Weights of a small GPT-style language model, trained from scratch on English Wikipedia.
Size: 14 layers, 6 heads of 32.
Architecture: LayerNorm before each block, biases, tied embeddings.
Training: a variant of Muon for these matrices, 5789 steps.
MLP neurons of a small language model. Each row is named by its layer, matrix (up: input weights) and neuron, and shows model dimensions 48-175. Each number is 200 + 40 x the weight over its row's rms, rounded and kept within 0 to 999.
After each neuron's rows, "fires on" lists the tokens most often at its 100 highest values on Wikipedia text that the model never trained on.

L7.up629,209,256,132,165,217,169,243,163,189,200,232,186,129,138,135,217,85,223,155,157,206,208,231,166,297,153,185,235,151,222,215,211,211,287,234,186,224,225,155,143,197,203,202,176,150,127,252,177,201,189,174,175,252,206,273,249,217,261,208,141,145,240,210,268,277,168,260,274,216,234,202,204,192,249,275,232,157,191,165,133,238,196,211,197,231,211,185,149,248,149,205,211,118,226,156,174,230,209,146,218,289,213,205,179,252,204,162,173,220,133,213,201,204,203,168,220,237,211,211,212,154,216,220,240,229,144,163,135
fires on: "er", "ing", "en", "le", "e"

L9.up542,178,196,187,173,246,214,277,218,205,201,216,194,249,267,187,198,185,189,172,192,142,174,250,180,197,271,282,182,276,273,146,240,230,193,177,213,216,188,168,180,223,266,247,228,150,181,135,163,270,231,238,194,194,154,224,215,231,152,231,173,199,227,241,206,176,240,158,218,273,217,177,313,221,173,166,219,225,214,291,187,245,244,228,254,190,186,158,176,177,179,164,291,140,182,208,204,209,152,156,172,203,218,216,223,239,229,298,171,192,162,181,249,196,211,124,199,238,237,175,194,154,280,170,221,121,182,267,219
fires on: " f", "f", "w", " t", "b"

L8.up240,251,217,190,273,273,184,242,216,195,155,212,239,154,157,152,201,176,144,226,136,211,233,202,135,208,228,108,185,226,277,210,166,182,154,231,228,227,142,155,202,167,195,158,192,252,242,156,143,254,179,203,247,230,210,201,255,200,202,243,268,184,196,166,215,207,185,224,237,226,175,164,235,161,170,105,198,261,201,194,219,210,180,209,139,185,213,149,181,237,131,175,326,184,212,194,212,118,166,179,238,190,204,149,212,212,194,213,218,237,218,278,214,157,216,207,164,242,154,134,224,209,122,192,279,199,102,193,157
fires on: "er", " ", "s", "ab", "f", "a"

L5.up68,187,143,217,170,259,195,200,219,217,204,275,267,251,166,195,160,144,201,152,219,181,165,196,240,224,174,237,286,197,297,198,185,226,220,161,191,164,162,192,202,217,155,195,207,233,169,226,181,235,225,247,242,197,165,217,127,208,193,206,190,184,198,214,230,177,254,214,141,207,194,189,133,145,213,196,157,257,240,204,188,258,212,220,180,190,149,209,221,219,279,101,274,207,232,152,161,193,174,191,129,166,224,198,213,187,114,190,173,220,139,193,211,203,125,175,190,197,209,198,125,201,140,217,204,142,182,161,219
fires on: "te", " Pro", "ri", "ill", "9", " Fran"

L8.up109,204,230,194,141,210,161,189,126,149,205,207,231,165,145,179,185,115,224,211,124,199,198,170,202,189,239,192,253,202,235,247,213,206,246,161,256,170,224,136,267,273,197,194,183,230,164,150,190,210,209,149,184,207,142,192,158,198,295,254,198,126,205,187,224,198,182,229,193,248,199,238,194,180,211,173,247,217,257,203,207,260,274,239,190,143,221,217,195,199,216,251,270,244,184,183,228,183,242,172,177,211,164,187,172,224,199,239,218,228,154,212,225,249,138,218,180,247,215,193,221,218,114,147,295,226,125,147,107
fires on: "-", "er", "^{"

L7.up350,145,234,179,263,141,224,180,211,192,246,196,279,206,241,222,207,244,201,271,197,228,201,176,243,207,193,285,207,170,142,154,182,218,253,236,191,116,181,225,217,213,238,202,125,162,153,200,209,230,128,123,223,223,184,231,235,211,260,216,130,215,221,122,165,282,208,223,177,188,181,188,124,150,235,147,255,191,126,195,179,220,323,158,239,229,215,192,237,246,192,279,272,167,251,242,161,221,167,178,194,225,258,300,121,182,247,172,151,186,199,204,193,251,222,184,181,242,175,157,190,183,221,179,288,171,191,216,237
fires on: "y", "an", "ony", "en", "ec", "end"

L8.up207,209,223,186,148,183,75,183,235,186,229,158,226,186,262,218,190,230,239,279,183,219,196,198,253,151,147,198,226,219,133,199,164,221,201,214,207,96,198,203,228,228,176,251,197,181,183,128,197,216,241,211,195,271,140,247,241,223,209,202,235,182,268,263,162,162,185,240,238,209,171,211,182,274,199,174,158,235,199,173,230,181,236,233,242,211,235,194,226,203,159,161,96,272,221,164,185,185,201,195,205,220,182,172,195,213,250,177,267,166,140,248,242,146,204,226,171,147,154,222,220,166,174,229,213,238,204,199,245
fires on: "ction", "land", "in", "e", " name", " he"

L9.up263,278,184,214,122,197,187,214,157,163,208,126,233,179,203,300,152,243,249,142,162,218,164,247,179,186,212,249,160,243,267,176,93,202,235,205,211,184,219,199,153,145,161,183,150,130,213,240,238,249,218,181,162,195,179,184,179,165,224,240,215,218,226,227,219,181,214,165,180,222,184,137,279,163,183,210,127,142,225,265,172,269,189,226,211,192,185,210,183,186,227,224,228,226,256,219,218,264,172,175,88,218,146,235,179,188,191,243,228,223,266,232,127,275,187,189,163,207,227,164,151,201,256,188,160,197,163,135,253
fires on: " E", " f", " F", "e", "o"

L9.up336,187,191,168,261,239,185,226,186,121,172,250,226,219,167,216,230,207,174,230,193,301,171,220,154,252,222,198,163,207,190,192,213,178,150,176,155,162,254,173,184,208,190,134,168,185,303,209,224,178,138,215,192,212,208,236,254,165,225,188,215,259,231,191,163,279,186,186,158,152,193,188,141,296,202,204,233,245,256,262,214,226,218,294,127,205,187,268,142,170,273,132,218,177,240,197,188,143,140,245,145,157,185,108,205,199,237,168,209,147,212,191,208,187,213,222,204,183,306,145,193,207,175,191,189,156,193,239,218
fires on: "g", " an", "le", "du", "ic"

L9.up335,158,219,234,175,295,168,197,216,254,237,117,173,241,136,163,238,192,194,207,212,206,179,228,194,244,226,248,168,176,145,223,245,163,220,160,181,263,212,189,256,211,210,161,192,243,252,116,171,159,251,216,90,212,219,288,201,179,120,186,252,203,203,225,193,198,259,279,308,167,207,262,276,197,156,216,168,146,218,173,184,170,237,181,191,209,207,158,205,148,160,196,160,180,261,193,206,187,181,207,245,168,160,171,153,152,216,189,203,169,171,177,266,219,206,182,194,250,185,202,194,217,166,208,285,200,196,212,241
fires on: "0", "ch"

L8.up127,160,177,194,248,137,158,221,128,200,122,205,251,165,154,173,239,229,186,250,215,268,203,259,181,233,273,200,220,206,174,202,218,200,230,255,242,212,222,168,218,157,70,132,195,167,216,183,251,184,290,225,152,244,265,256,201,195,173,139,227,176,137,211,227,180,181,129,154,228,193,148,259,177,297,171,182,212,172,204,216,234,166,161,230,176,166,213,185,211,132,139,191,162,219,209,283,189,176,138,175,161,226,168,206,217,246,181,340,284,216,164,179,163,140,196,203,156,245,219,180,186,192,179,272,258,269,213,197
fires on: " J", "a", " j", "en", " serv", "o"

L4.up18,223,206,199,216,214,219,171,219,220,171,189,188,98,241,196,200,238,169,186,215,173,263,158,168,163,281,189,128,165,208,220,179,153,174,191,234,177,176,166,179,220,198,253,183,168,256,242,164,205,162,252,254,168,229,232,163,186,217,210,177,166,201,148,192,210,192,160,161,209,186,207,208,214,201,156,229,259,246,210,202,191,196,215,220,225,187,206,178,216,178,75,192,151,237,166,122,218,106,219,171,215,209,286,235,260,159,147,238,212,195,224,235,194,200,237,162,196,183,208,230,282,163,196,278,265,225,258,218
fires on: "aw", "are", "ay", "un", "ire", "in"

L11.up22,177,133,263,252,224,217,273,168,152,171,195,222,160,205,185,261,134,192,139,112,194,143,261,147,197,183,172,201,146,132,191,166,167,254,247,166,226,150,114,202,161,181,143,198,168,260,272,254,271,201,190,179,234,222,218,230,226,208,207,244,279,246,146,224,242,245,244,186,169,187,181,202,254,213,220,199,278,161,161,158,174,227,235,182,200,162,312,177,204,238,186,192,129,203,242,142,184,207,248,171,130,199,177,162,255,190,242,199,192,211,193,134,262,180,266,207,234,151,148,114,278,129,165,183,236,189,238,170
fires on: " M", "le", " an", " H", "an", "id"

L7.up104,222,183,109,189,180,176,262,230,212,186,162,208,205,101,228,234,165,262,181,202,158,149,246,162,173,236,229,201,258,253,191,200,168,179,233,215,211,265,265,168,207,213,220,187,218,207,237,159,263,126,218,221,185,145,171,136,252,154,166,179,243,199,245,214,191,210,227,172,187,188,187,238,204,123,151,197,201,166,171,189,199,176,215,221,145,183,201,189,192,234,136,201,178,284,302,216,306,196,217,258,212,184,199,127,234,209,312,229,182,246,175,191,233,209,226,122,250,160,122,202,183,310,194,206,158,157,249,198
fires on: " F", "arg", " f", "l", "b"

L5.up0,229,204,168,127,202,188,239,198,201,227,268,151,227,246,223,175,132,228,189,233,209,205,183,181,208,137,168,225,149,190,227,175,288,225,166,178,219,143,242,190,259,195,117,204,138,194,142,184,200,184,209,210,233,174,209,189,224,184,244,223,212,183,195,278,222,188,178,210,231,163,155,208,221,201,173,210,222,148,191,140,269,136,200,165,196,160,127,232,156,119,228,259,266,246,195,188,191,296,168,265,237,186,234,156,231,236,134,207,204,56,226,185,196,167,205,232,184,167,171,197,203,175,180,273,208,240,126,244
fires on: "l", "m", "le", "r", "am", "b"

L5.up144,202,231,186,169,211,198,156,188,140,191,190,179,206,143,193,192,189,253,164,194,229,170,162,232,195,228,251,238,182,175,232,264,178,228,256,189,193,155,176,217,183,144,183,218,255,228,170,246,227,246,255,266,188,180,216,127,209,120,184,228,217,174,187,199,130,225,233,173,194,280,173,143,130,220,275,255,189,215,198,165,260,152,186,221,162,213,209,233,194,249,179,191,162,201,203,225,202,160,179,200,167,247,270,150,203,185,236,269,202,169,168,120,235,112,96,228,183,204,241,178,243,166,228,198,200,249,205,226
fires on: "und", "iam", "ov", "te", "ile", " Fran"

L11.up468,157,217,217,195,168,234,175,235,248,210,238,273,138,233,184,130,224,127,238,239,201,175,154,217,172,256,274,152,163,189,178,192,224,153,218,188,170,222,198,258,209,127,186,242,195,158,220,196,213,193,181,256,98,198,244,185,207,201,149,236,180,206,278,204,255,159,122,197,150,208,192,96,191,217,188,260,148,198,202,222,295,169,236,231,241,180,143,174,259,214,180,216,138,250,254,161,235,160,147,240,149,227,243,177,194,180,222,250,142,127,176,195,274,166,249,127,195,229,172,243,240,219,219,280,244,153,246,205
fires on: "an", " N", " A", " P", "en", "orn"

L6.up91,204,152,206,160,270,207,191,155,193,151,145,140,197,212,203,196,261,268,221,172,177,160,183,253,260,223,184,161,225,224,186,155,153,284,232,216,212,220,260,149,221,217,132,142,131,211,168,210,223,151,152,198,218,289,177,173,221,196,284,208,207,257,232,282,98,158,125,227,166,152,170,192,209,193,221,204,219,226,197,264,239,208,212,235,186,203,168,232,146,232,132,183,197,232,190,198,173,248,148,218,169,176,186,126,149,129,251,186,219,154,226,141,176,184,220,133,161,140,195,200,210,174,225,285,207,172,181,139
fires on: "-", "as", "is", "am", "ra"

L7.up581,178,225,207,157,328,206,210,264,195,181,184,203,239,167,150,175,217,171,204,125,161,146,177,187,207,227,271,182,189,188,185,208,146,180,195,254,148,177,182,209,167,297,204,180,219,166,309,154,198,227,120,220,168,248,247,160,154,198,197,298,216,234,240,207,208,132,172,181,204,150,196,223,223,163,189,134,183,165,201,207,219,196,199,183,279,152,157,123,176,198,200,188,121,159,171,279,154,150,134,204,185,205,220,221,200,251,235,224,245,188,207,237,228,182,194,186,185,175,199,233,284,150,170,263,259,172,197,191
fires on: "k", "ity", "ry", "e", "iv", " m"

L4.up8,298,196,189,252,205,208,183,213,211,191,271,252,212,173,125,236,239,213,134,184,174,262,111,197,219,178,190,227,281,218,206,195,201,172,187,114,248,270,152,138,133,225,217,238,120,215,219,139,210,213,226,210,240,201,244,221,188,184,292,153,187,208,218,193,203,214,155,208,191,207,187,246,197,119,148,152,221,155,188,162,230,182,203,197,102,198,206,167,217,254,185,208,103,234,212,136,201,240,171,224,243,182,190,202,129,214,193,130,264,127,204,164,244,234,214,209,236,236,182,204,256,210,201,179,226,254,162,194
fires on: "iv", "am", "ra", "rib", "z"

L6.up407,197,249,212,122,150,228,155,164,236,159,178,171,207,211,140,223,164,210,278,193,159,184,243,215,237,253,102,174,147,196,200,217,174,176,198,218,222,194,161,200,240,182,204,239,183,210,190,238,177,184,166,186,186,189,225,147,157,285,264,225,231,232,228,218,238,225,265,144,177,270,168,225,245,232,248,118,251,127,122,230,272,218,279,186,253,134,237,213,189,146,185,321,118,243,178,224,274,158,224,180,227,196,152,216,199,192,247,180,238,164,159,213,208,109,208,188,235,182,186,220,160,144,172,237,170,199,267,158
fires on: " ", "in", "l", "g", "n"

L11.up236,161,303,158,158,250,194,269,182,217,199,248,165,195,233,219,246,171,174,171,215,202,90,252,158,264,132,167,202,177,171,177,210,172,284,229,186,243,236,199,216,127,172,130,289,227,207,197,229,198,190,221,246,107,175,180,234,201,219,141,158,119,192,210,204,201,254,214,124,282,145,182,220,129,244,220,253,186,206,178,218,207,184,224,216,143,203,194,185,227,181,211,149,156,251,171,201,161,174,183,160,134,196,138,196,141,201,213,211,192,204,170,230,289,220,160,232,285,178,188,250,259,264,231,203,244,168,219,248
fires on: "ar", "p", " Eng", " Y", "ab", "n"

L7.up522,237,202,178,168,163,176,155,153,187,252,244,279,222,225,236,208,197,216,189,239,192,229,205,188,188,221,205,241,166,147,185,217,184,207,232,167,159,263,219,210,156,179,241,127,219,199,178,184,193,249,194,229,197,179,231,254,164,207,196,172,287,178,122,253,221,186,230,109,234,132,181,239,156,236,215,169,237,176,260,187,197,214,195,234,141,200,222,176,236,211,214,225,152,222,232,210,197,218,127,181,277,164,148,240,174,204,91,226,193,253,204,223,135,221,213,62,198,296,246,190,211,219,206,214,241,145,151,269
fires on: " J", " |\n", "pp", "it", " j", " N"

L5.up568,159,146,177,190,225,236,118,193,212,242,163,182,163,229,254,237,231,227,218,269,189,255,209,227,244,219,164,202,211,180,162,217,198,247,167,236,309,301,224,216,149,224,156,188,237,191,155,263,139,194,292,217,209,206,212,257,143,195,170,214,170,225,131,180,188,226,260,242,197,172,204,228,211,250,237,212,190,164,202,240,190,214,206,211,215,114,134,251,157,211,206,158,230,190,163,145,188,116,162,280,253,167,126,171,199,284,173,261,267,141,180,180,170,157,165,226,260,237,182,194,153,247,171,197,141,169,136,246
fires on: "0", "s", "9", "C", "7", "8"

L7.up265,153,207,182,250,144,211,215,223,255,294,172,220,199,223,226,185,211,216,160,244,191,270,251,236,285,243,192,184,228,269,220,181,224,266,169,158,189,226,192,201,196,170,171,186,137,194,230,272,188,106,209,232,283,200,148,173,190,221,148,198,193,228,178,216,238,286,157,162,277,138,168,196,225,207,217,168,186,150,156,188,192,243,157,201,122,201,143,173,172,193,123,152,195,210,218,203,254,190,274,221,220,226,208,225,190,224,269,160,203,171,214,213,222,166,148,192,240,171,156,152,206,207,251,232,172,115,151,259
fires on: " he", " He", "e", " re"

L6.up437,203,222,244,201,165,184,188,157,212,199,119,217,188,210,158,177,119,134,138,162,175,228,180,205,138,196,216,224,264,222,196,194,204,218,231,203,213,199,129,249,157,156,185,213,198,180,141,229,136,318,261,162,205,207,242,178,186,285,158,118,148,266,208,183,220,217,106,190,180,237,197,190,156,232,167,206,226,179,187,185,224,218,227,161,210,201,156,205,206,258,221,194,216,196,220,205,130,208,239,143,201,229,153,138,237,174,219,179,175,161,238,212,295,155,149,187,189,195,254,170,201,142,239,191,249,177,216,194
fires on: "ord", "om", "am", "er", "ag"

L5.up575,233,204,246,161,259,269,170,229,159,259,202,169,265,208,260,209,213,215,162,173,252,201,220,173,161,248,212,230,161,187,217,161,184,101,230,221,191,148,203,212,189,204,185,147,189,206,228,224,249,216,228,166,197,172,135,198,223,182,223,185,266,187,154,238,125,162,187,154,223,240,135,200,218,240,244,193,229,207,190,232,260,148,187,214,119,265,192,236,129,161,210,107,217,127,210,205,179,233,148,226,202,226,192,154,188,158,285,245,243,116,140,126,248,166,214,122,127,233,226,219,185,204,154,191,204,243,178,185
fires on: "ra", "ut", "us", "m", "as", "n"

L4.up231,205,157,175,196,232,156,217,222,229,238,238,128,96,190,237,173,124,191,186,173,204,206,252,228,227,176,149,178,197,217,114,140,210,196,245,213,294,245,204,195,163,254,242,181,189,271,231,218,208,267,198,226,212,201,99,169,215,213,180,153,218,204,196,264,248,188,187,104,179,216,202,197,257,178,121,255,207,169,172,160,145,178,178,232,189,117,235,192,169,202,209,220,253,169,157,101,229,241,116,273,217,261,191,262,151,189,190,240,138,236,186,213,215,231,258,232,197,218,138,204,209,207,218,230,171,230,226,199
fires on: "st", "n", "l", "r", "est", "or"

L6.up476,155,237,215,145,270,233,198,212,243,183,182,193,259,163,207,175,128,217,203,245,135,152,241,242,169,226,192,149,192,235,259,291,225,131,268,226,244,198,180,184,160,183,194,208,155,197,179,190,279,274,160,170,136,150,273,194,221,195,153,178,160,161,90,151,232,168,185,242,212,242,160,172,161,226,236,194,244,156,105,264,181,230,102,78,227,185,161,245,171,156,158,194,182,258,202,218,153,215,173,216,224,235,192,266,238,174,212,201,161,172,169,133,218,236,201,192,215,193,179,251,239,225,261,160,140,129,276,207
fires on: "b", "ot", "ang", "i", "ist"

L11.up164,178,203,268,236,195,246,192,170,95,202,162,212,224,189,176,179,263,153,178,196,171,216,261,185,164,168,172,216,157,223,192,192,204,236,204,229,168,215,256,222,153,275,160,242,171,269,243,175,154,183,173,238,122,226,226,126,184,135,202,219,128,147,162,223,207,185,179,152,245,155,240,201,136,155,164,195,243,231,182,198,174,168,157,75,207,225,240,183,180,236,147,183,181,231,167,196,288,241,226,282,239,205,207,202,227,168,199,255,267,212,161,191,294,249,194,198,168,215,140,149,173,191,209,153,177,197,196,217
fires on: "p", " sc", " app", " C", "ic", " U"

L9.up398,211,254,212,137,132,158,213,203,162,189,187,201,193,156,209,172,179,171,160,178,221,220,197,244,245,225,168,316,229,187,171,291,214,253,229,195,209,284,192,268,161,162,278,230,203,184,238,137,204,277,190,204,187,171,162,171,196,214,132,196,155,175,162,225,289,147,203,155,249,81,185,256,193,186,149,233,224,205,206,158,181,203,261,250,205,185,203,205,203,93,199,212,186,246,236,212,151,168,149,193,142,150,175,218,157,204,177,192,261,164,181,216,219,167,242,185,212,263,211,281,201,226,156,295,209,221,204,191
fires on: " J", " j", " y", "j", " Y"

L9.up441,243,175,148,89,168,183,148,270,130,191,234,203,154,219,175,252,203,237,203,135,281,196,238,177,161,152,164,202,219,292,183,127,168,199,163,254,229,222,118,215,234,143,207,227,248,160,263,186,232,211,211,202,117,201,170,201,229,251,190,231,156,269,201,207,165,191,170,148,209,191,209,219,159,191,119,188,235,209,171,200,241,187,190,269,121,211,176,181,191,193,194,237,242,233,203,240,229,281,162,214,313,125,171,180,173,232,245,178,199,209,229,170,267,191,264,202,151,158,204,194,292,181,301,223,174,209,195,185
fires on: "ar", "im", "or", "c", "per", "er"

L8.up369,198,207,225,169,228,188,257,265,205,246,156,225,206,153,166,201,178,278,186,209,148,179,192,160,203,207,151,215,207,182,192,257,196,256,261,179,172,156,171,222,174,224,111,161,227,166,215,199,180,263,278,177,265,201,247,199,207,210,249,218,152,259,157,248,227,196,266,177,189,250,231,228,199,136,179,237,245,136,166,260,210,279,164,162,205,218,213,249,132,92,191,174,218,228,214,203,232,213,217,163,202,270,134,221,142,202,186,150,198,214,226,187,124,209,110,218,159,146,192,153,287,219,260,182,123,229,278,243
fires on: "i", "il", "et", "ed", "ot"

L7.up289,172,173,144,141,205,273,183,211,146,260,178,274,194,168,122,176,213,211,227,272,184,211,238,198,145,332,153,277,265,179,172,276,190,188,172,195,187,191,135,178,171,215,239,208,194,151,229,200,204,166,255,194,190,158,163,209,216,170,224,268,163,240,165,225,143,214,177,232,212,192,215,240,185,177,215,178,236,219,204,256,160,305,221,257,210,170,227,283,207,163,215,191,283,207,229,128,182,181,167,199,235,256,165,212,120,182,192,231,221,228,232,249,220,185,162,157,149,116,207,165,200,179,164,127,157,216,182,112
fires on: "ut", "ir", "ed", "[", "ot", "or"

L5.up215,248,175,218,196,182,200,155,176,207,196,245,176,200,223,177,189,195,303,143,250,205,181,163,191,253,205,171,211,200,216,209,163,197,251,216,168,235,158,162,162,204,237,268,264,243,196,191,196,126,226,204,178,247,231,294,195,240,137,263,182,169,158,201,208,167,198,202,178,177,168,190,135,210,206,219,294,219,141,253,191,152,223,274,151,111,158,188,214,243,237,194,209,171,246,267,196,232,141,201,188,194,158,174,200,143,158,94,200,203,230,203,139,196,177,213,69,212,237,220,213,300,192,222,210,226,158,231,212
fires on: "z", "c", "ig", "am", "ong", "un"

L8.up53,172,195,179,158,214,201,237,204,264,261,216,246,307,188,277,276,102,292,224,278,197,192,196,217,204,209,239,249,156,180,234,193,188,186,240,224,162,94,197,243,180,143,226,210,150,191,206,161,273,205,194,217,204,174,181,239,171,164,189,180,218,148,202,179,198,220,202,164,156,199,171,194,237,176,177,278,209,266,177,162,194,158,220,177,207,123,198,249,182,213,197,227,171,141,239,180,192,213,166,169,219,211,198,220,223,217,242,223,177,134,161,161,200,148,134,161,170,163,155,243,139,226,201,281,196,186,217,210
fires on: "h", "is", " s", "n", "ell", "ut"

L11.up638,211,230,135,197,251,172,123,225,231,268,198,256,174,140,254,161,219,185,179,217,278,244,243,266,225,190,180,197,246,237,226,204,223,189,237,129,192,244,178,158,268,199,145,132,157,224,208,209,182,197,223,201,217,165,204,221,142,197,270,100,222,189,129,243,262,196,237,214,210,227,173,161,229,72,151,186,165,136,125,164,160,208,223,205,195,251,193,168,189,198,178,186,221,174,166,194,129,129,211,195,266,182,218,189,109,223,172,192,232,231,211,223,229,121,221,241,137,212,138,189,211,282,169,253,173,171,140,274
fires on: " he", " He", "e", "7", " un", " ar"

L5.up362,151,180,191,194,236,136,224,192,179,239,187,221,253,176,216,207,216,197,186,206,211,154,202,198,126,236,209,213,176,211,176,243,225,249,258,252,217,190,160,154,126,174,189,183,250,192,204,209,176,133,191,247,201,146,119,209,223,228,242,188,189,209,136,224,184,100,197,125,165,228,268,196,170,195,224,207,197,261,204,238,247,201,161,144,229,311,252,253,211,248,196,182,151,187,190,166,148,220,176,192,133,117,111,184,172,196,186,225,227,231,215,110,121,170,190,227,276,218,288,212,213,242,209,255,196,270,254,198
fires on: "ile", "ad", " with", "ith", "ik", "ough"

L6.up558,174,195,248,259,171,173,188,249,238,256,164,269,184,205,147,186,214,217,290,158,128,277,153,180,246,198,152,184,148,184,283,231,202,167,200,156,217,222,242,246,198,196,157,142,176,209,207,240,195,259,199,119,284,194,242,167,190,212,143,212,153,170,208,216,230,165,197,235,209,161,164,238,194,117,219,213,211,230,210,189,129,246,244,181,230,253,266,205,150,144,281,176,209,203,160,228,260,233,135,201,193,252,132,180,188,163,163,194,190,169,196,208,220,212,193,145,208,193,163,249,247,222,190,291,208,192,259,225
fires on: "i", "ir", "y", "ot", "iz"

L4.up496,161,229,119,154,173,159,177,279,248,160,192,160,215,217,186,187,228,279,211,96,164,194,271,233,213,211,224,220,226,227,203,218,228,201,214,215,206,205,176,248,157,277,155,182,181,196,177,199,239,187,213,180,176,194,218,190,169,173,207,189,177,269,169,184,74,208,232,205,202,219,197,152,185,190,217,221,291,192,171,173,171,216,163,178,193,164,163,194,204,248,133,329,86,255,99,246,228,208,254,195,240,173,251,198,211,199,124,198,160,246,206,166,234,186,148,180,201,231,198,252,204,261,211,185,208,234,225,186
fires on: "est", "and", "ress", "ect", "ar", "ro"

L7.up198,170,188,225,196,165,193,288,128,206,214,192,213,174,167,133,160,151,224,201,205,200,249,248,237,275,280,239,172,122,175,201,195,190,169,202,200,259,194,241,197,255,162,230,219,189,222,155,248,238,169,156,184,137,174,211,189,188,185,227,267,216,215,157,258,172,173,269,170,114,184,199,135,261,197,216,223,210,176,92,184,269,200,209,232,244,113,238,133,251,221,215,179,207,258,93,178,159,196,224,205,264,207,185,249,202,188,127,261,136,196,228,153,305,161,180,245,247,232,152,220,131,153,141,227,194,218,153,254
fires on: "s", "ing", " ", "an", "n"

L4.up611,142,180,208,221,227,273,160,164,299,229,130,211,182,193,230,258,290,239,226,145,158,221,174,184,161,269,209,254,203,143,171,260,193,227,181,258,254,231,206,171,200,212,218,217,199,152,161,215,241,126,137,190,229,148,173,159,230,208,137,243,184,185,201,253,125,219,254,159,136,210,159,170,214,208,190,150,232,227,103,189,241,241,226,236,206,162,147,256,227,229,218,270,208,270,235,172,199,200,149,231,242,156,119,221,211,196,300,277,282,227,169,204,183,95,194,191,169,183,154,186,141,128,236,165,230,151,226,207
fires on: " M", "s", "l", "on", "g"

L8.up396,202,231,178,184,177,174,267,134,140,208,188,227,191,151,154,260,215,175,166,199,212,229,191,226,257,213,163,240,249,287,221,188,227,202,260,202,242,184,184,202,189,186,233,257,218,280,196,180,141,183,278,207,193,163,224,195,196,229,162,183,210,255,244,215,221,208,150,185,243,220,131,193,167,233,126,206,236,213,182,173,219,236,197,279,223,227,266,203,74,170,140,234,207,164,178,250,222,138,253,143,255,181,174,204,143,192,168,227,269,241,158,205,168,194,84,222,230,215,202,117,147,252,149,244,250,258,215,170
fires on: " app", "ed", " serv", "a", " stud", " ad"

L4.up456,151,120,208,124,204,86,198,183,182,174,216,149,181,304,289,226,182,214,175,159,250,164,181,160,162,189,156,240,186,141,176,164,244,185,224,227,198,251,241,201,200,253,210,228,183,200,194,158,169,243,195,211,217,221,129,181,199,155,175,229,215,214,223,278,146,220,213,185,197,242,245,206,256,240,139,217,199,227,176,234,194,180,217,219,180,175,221,211,190,238,219,276,259,223,224,212,143,193,152,188,196,199,219,159,116,233,161,216,148,121,205,173,225,330,258,142,84,287,197,113,231,160,287,230,199,182,198,168
fires on: "p", "st", "c", "ship", "oc", "l"

L7.up549,297,118,165,183,229,103,190,196,258,216,176,192,221,151,221,306,104,179,167,124,118,257,222,196,207,156,181,268,178,205,181,240,232,152,169,219,299,201,165,188,194,166,194,228,215,186,146,170,212,179,241,243,146,236,190,111,171,167,217,221,201,165,161,302,219,204,248,230,198,201,130,194,219,183,207,152,287,178,144,158,220,180,211,145,191,180,202,200,209,211,227,218,221,208,260,192,191,183,150,238,205,148,230,118,204,172,193,176,247,186,209,184,238,156,194,247,192,184,168,182,171,230,178,322,226,185,222,237
fires on: "\"", " more", "l", "r", "er"

L9.up70,278,205,134,89,207,243,141,125,183,149,196,156,187,203,206,126,228,315,175,159,200,191,179,224,156,202,167,234,229,173,167,228,184,209,144,257,146,225,209,173,220,168,172,205,203,216,161,243,167,252,241,170,154,156,171,216,233,164,165,178,203,253,255,234,194,210,216,208,209,239,225,189,177,224,197,185,198,262,155,147,200,272,280,194,184,238,177,283,312,162,222,162,154,182,127,174,223,157,200,233,255,187,196,195,198,166,190,169,218,244,175,201,172,161,190,231,211,228,228,156,226,199,122,264,170,107,180,222
fires on: "2", "al", " ar", "1", "ar", " not"

L9.up396,116,168,187,259,197,134,168,111,199,133,169,215,250,175,174,177,186,237,256,179,297,211,210,164,222,185,206,177,176,217,253,276,192,189,261,187,161,227,162,181,131,232,164,142,201,168,233,196,176,154,221,175,250,132,153,245,173,256,215,269,232,143,239,249,202,212,155,196,159,167,175,173,159,232,205,146,187,282,176,233,170,290,265,139,183,254,279,256,162,147,242,147,148,184,162,281,207,210,186,177,161,187,235,202,178,130,210,167,227,198,237,233,186,205,127,231,245,230,225,191,166,221,199,222,208,164,214,230
fires on: "ad", " en", "ake", "ile", "al", "ir"